Weights of a small transformer language model: width 192.
MLP neurons of a small language model. Each row is named by its layer, matrix (up: input weights; down: output weights) and neuron, and shows model dimensions 32-159. Each number is 128 + 32 x the weight over its row's rms, rounded and kept within 0 to 255.
After each neuron's rows, "fires in" lists the words (lower case) most often at its 100 highest values on Wikipedia text that the model never trained on.

L9.up352 [126  96 154 104 128  96 148 108 127 106 137 139 169 153 119 113 195 130 127 160  71 158 165 127 125 174 100 169 136 108  82 134 116 144 146 187 118 138 153 103 140 149 136 142 132 132 165 119 111 127 151 130 164 117 144 149  93 149 120 139 123  83 135 101  71 140  75  73  82 103 122  80 172 128  99 156 123  79 126 127  77 108 189 151 131 115 118 116  88  71  88 131 142 173  84 112  95 133 148 173 178 163  59 110  75 156 147  82 180 157  80 105 154 190 154  81 121 151 147 108  93  83 139 105 149 189  99  79]
L9.down352 [107 152 110 151 126 187 130 219 120 163 140 145 125  87 166 189 109 101 144 131 188  84 143 152  82  61  80 138 101 124 123 112 129 156 162 174  73 142 130  93 115 138 205 214 162  98  92 114 123 118 161 125 150 176  98 116 148 152 148 127 114  97  82  96  95 107  73 162  73 109 113 123 165  85 108 173  91 109 193 135 137 148  88 101 107 159 176  92 149 124  78 104 142 108 135 130 130 125  88 139 138 102 154 117 131 139 131  78 139 129 139  83 124 152 100 148  83 147 103 103 137 103 165 176 110 121  78 170]
fires in: "the", "this", "that", "atlantic"

L12.up320 [165 104  54 143 145 158 129 216 145 138 162  97 131 124 160 173 157 112 120  84  99 126 122 182 125 148 156 156 140 147 158 131 124  94 145 132 146 151 138 154 152 124 175 148  79 125 160 126 169 130 165 115 161 129 143 115 129 127 243 104 109 130 174 105  97 138 155 171 127 164   9  98 144 136  87  54  66 116 109 153  56 137 151  95 155 157 127 111 130 159 149  91  87 153 147 125 112  99 147 104 142  82  95  83 105 132 113 152 118 134 141 128  94 115 121 128 141 138 138 113 161 103  70 107  88  79 136 186]
L12.down320 [136 122  61  87 126 167 183 157 161 125 180 112 110  95 133 134  80 169 108 129  99 146  88  96 146 142 157  75 146  71 175  94 130 128 161 146 107 137 101 180 126 142 157 190 178  82 146 160 152 125  94  88 142 104 128 180 121 149 118  79 105  76 146 104 133 168 118 121 158 164 109 145 156 182 113 194 109  91 146 133 113 149 146  50 158 177 139 136  96 108 168 198 171 114 167 111 119  74 142 155 159  64  85 106 130 113 100 169 165 125 100  79 210  80 191 100 145 133  69  71 180 152  82 126 118  83 137 133]
fires in: "december", "november", "july", "v", "march", "october"

L2.up330 [ 96 136 156 148 110  83 113  95 144 114 132  94  98 151 211 161 133 107 147 151 178 121 110 127  94 130  60 122 113 149 116 105 131  86 136 155 174 106 102 147 107 157 142 102 129  87 110 134 205  93 130  57 162 117  77 187 109 119 162 101 145 100 136 105  97 133 171  99 162 117  84 128 129 157 153  90  96 147  90 172 144 123 173 135 107 120 109  86 112 199 107 151 118 154 128 175 121  67 106 143  75 144  96 127 158 166 147 130 141 210  89 142 159 114 128 151 168 100 126 104 161 123 177 110 182 165  98 139]
L2.down330 [157 109 170  69  90 147 112  94 165 149 116  70 107 119 192  88 124 138  98 108 178 157 106 171 100 157  76  65 154  94 150 101 138 111 135 143 160 119 116 146 139 117 130 131 159 121 113 166  94 170 125 139  90 177 176  76 117 166 163 140 120  97 176 164 134  98 124  83 183 123  96 139 156 154 164 149 104 239 130 140 119 137  67 162 116  92  94 101 159 200 163 150 146 138 121 105 165 130 121 157 123  87 139  96 114 127 119 120 123 163 127 155 136 117 149  97  87 131 165 178 129 140 158 100 114 111 115  97]
fires in: "other", "old", "others", "names", "many", "some"

L8.up472 [155 174  94 158 133 138  69  91  69 121  90  99 130  83 100 176 179  49 118 102 129  89 155 179  94 122 160 144 157  91 169 118 133 111 120 117 100 139 113  81 154 136 138  98 110 155 130 140 105 172  75 119 140 124 196 190 133 135  79  95 136 168 136 111 105 129 129 115 120 101 181 114 128  89 124 152 134 153  99 160 153  79  80 137 109 129 180 102 154 152 140 110 179 165  77 106  91 179 134 152 188 200 103 131  84  88 136 103  86 168 117 116 138  79 135 125 126 133 173 114 160 127 149 126 191 145  71  84]
L8.down472 [135 126 135 114  90 127  41  78  52 167 133 123 126 119 108 125 168 119 183  87 105 108 156 199 137 100 146 152 157 137 135 149 134 139 136 124 136 131 106 145 119 131 100 132 129 137 148 154 107 118  82 101 157 164 180 186  97  73 118 146 155 133 123 146  94 152 180 115 131  96 177 173 121 151 108 191  76 106 128 188  89 160 145 178 162 133 113 116 176 178 110 109 141 185 140 145 114 114 107 142 107 160  78  62 105 113 153  99 182 184 106 188  87 121 102 116 106 155  96  87 115  81 131 101 123  82  67 130]
fires in: "it", "which", "what", "to", "this", "dst"

L12.up231 [128 119 149  90 130 110 107  72  78 115 137 138 183 104  76 127 145 134 103  85 112 146 119 139 136 116 108 104 100 151 122 126 102 140 176 141 140 141 175 120 117 100  86 113 129 105 107 121 125 123 105 102  77 138  67 134 104  90 161  82 101 110 130  72 100 125 131 174 102 146 175  92  94 154 159 153 190 139 180 140 145 161 137 153 144 128 178  96 177  86 102 124 168 124 175 148 106 175 202 119  82 140 128  68 151 145 192 147  98 112 147 107 132  88 104 145  99 189 132  95  94 138 103 150  63 129 131  64]
L12.down231 [115 134 126 133 182 135 118 190 128 161  85 143 100 144 128 134 175  87  72 117 136 134 197 113 103 175  47  93  98  84 126 154 124 103 151 140 140 132 117 126 146 165 106 108 120  81 101 156 147 143 139 158 164  88 143 141 198 178 155  97 125 191 104 139 102 100 128 153 166 124 158  77 117 101  92 134 152 115 130  87 112 101 122 170 139 160 114 135 112 122 116 106 125 110 117 126 174 158 125 219 118 126 128 115 132  72 130 129 133 118 112 130 121 158 130 120 129 173  80 109 183 161 117 132 104 124 123  52]
fires in: "he"

L5.up484 [106 166 146 141 128 112 201 106 169  71 113  43 117  96 139 124 115 139 104 153 129 194 156 151 124 111  86 134 137  95 150  79 118  91  79 111 147 138 155 144 137 128 165  56 111 169 166 133 133  99  80 132 171 100 119  60 108 137 185  57  79 131 124 181 146 160 129 127 144 136 112 139 113  46 124 185 165  97  96 116 127  77 116 179 160 108 111  90 101  98  87 124 102 166  89 119 177  86 137 133 125 109  75 110 133 124  72 104  96 102  72 106 122 116  79 118 127 146 164 132 148 193 120 110 129 164 114 133]
L5.down484 [202  88 136  90  54  96 101 155 109 114 100 145 120 125 132 144 149 114 172 106 169  73 144 131 183  78 115 155 147 125 148 136 205 172 190 129 128 103 114  83 126 140 137 127 100 150  28 183 107 126 147 158 100 127 107 211 121 111 179 119 129  92 137 153 131  68 145 104 146 146 124 140 102 137 105 102 147 154 118  96 136 150 139 117 149 104 125  93 115 100 205 181 183 119 154 106 104  83 175  79 112 126 191 144 116 147 176 117  98 130 161 148 150 160 130 143 200  98 138 126 119 106  98 100 147 112 119 123]
fires in: "year", "ground", "team", "company", "day", "background"

L14.up141 [187 167 127  92 144 107 149 125 137 111 125 138 108 101 161 106 144 113 111 187 147 175 106 106 101 171 152 181 116 143 122 147 130 117 123 122 169 136 138 142  90 103 157 148 150 114 128 112 139 153 106 144 172 133  88 161 121 139 107 149  71  95 167 148  84 136  75 135 137 105 164 116 134 182 100  74 162 130 150 126 162  86 227 115 166  93 182  84 108 138 123 167 123 102 123 115  87 120 168 181 178 129 164 117  36 115 175  89  79 134 104  89  80 165  86 164  88 150 176 120 115 122 105 134 192  79 141 128]
L14.down141 [ 84 160 176  89 120 147 115 143 125 115 161 111 171  68 109 131 131 161 188  88 136 160  34 149 168 104 177  84 125 110 151  92  97  58 106 116 149  92 102 119 107 122 136 114 103 159 155  81 167 180 129 138 121 128 120 135 156  89 179 186 148 109 113  93 154 121 133  76 136 150  97 143 116  87  86  92 170 135 152 149 106 109  80 152 103  73 106 116 162 100 116 108 130  77 115 122 181  90 178  94 109 104 171 130 164 172 132  75 134 112  87 165 110 164  77  82 185 171  64 125 161 129 191 158 115  78 176 109]
fires in: "can", "would", "to", "could", "elevation"

L3.up625 [120 182 113 134 165 162 100 129 108 128 118 147 113 146 175 194  71 121 129 151 173  90 118  90 154 121 196 203 100 141 105 136 163 173 125 112 161 133  76 118 120 105 185 204 148 117 127  66 138 124  95 156  93 107 120 147  71 117 174  86 118 121 123 151 107 121 147 178 114 119 127  97 172 103 122 166 107 135 119 136 170 146 110 138 112 115 128  65 192 118 161 177 112 157  89 132 156 195 101 156  91 115  99 130  83 113 146 168 179 135  92 133 132  67  72  86 175 159 107 127  85 147 112 101 106  86 122 150]
L3.down625 [163  82 136 118 131  85 116 139  94 124 183 110 108 137 143 168 171 171  96 137  66 124 148 133 169 200  84  95 111 146 137 180 163 113 116  93 187 130 127 143 122 111 126 127  92 204  76 169 130 114 111  98  94 125 188 120 159 160 116 126 144 111 168 196 135 161 122 125 156 118 110 116 151 131 126  91 143 112 163 136 109 108 128 119 134  98 117 130 113 100 127  56 163 117 110 109 112 138 120  42 115  55 132 137 124 121 139 138  90 136 108  93  93 170  72 186 139 133 160 141 158 215 167 117 155 149 174 150]
fires in: "2022", "they", "it", "parliament", "2020", "he"

L10.up278 [170 110 150 141 107  96 124 112 156 171 100  87 125 102 140 143 147  88 134 130 133 110 156 141 175 133 154 180 150  72 133  69  67 148 116 100 126 116  99 118 181 160  95 140 147 132 134 130 131 135 144  66 162 135 103 172 155  71 167 153  96  82 118 228 116 118  63 105 158 139 129 173 123  99 100 120  75 105 156 174 168 157 109 121 104 172 152 151 176 128 117 162 136 165  40 188 127 133 101 129  79 154  57 139 170  95 108 131 108 129 132 106 137 172 186  80 107 158 133 159 108 132 130 149 113 172 115 128]
L10.down278 [111 149 145 110  71 123 174  90 109 148  94 143 121 146 130 133 141 131 128 111 135  69 209 112 110 123 107 105 103  89 106 122 156 108  64 146 132 106 134 118  94 173 158 119 170 144 153 119 124 117 123 124 112  49 142 123 150 162 162  76 125 131 121 163 129 150  95 116 176 147 159 159  87 140 146 224 146  84 130  85 195 160 162 132 162 121 106 179 176 170  92 109 151 145 119 118 129  94 113 161 130  56  72  98 148  98 152 155 149 186 145 143 133  94 132 107 114 141 148  96 115 118  80 170 134 108 106 164]
fires in: "the", "second"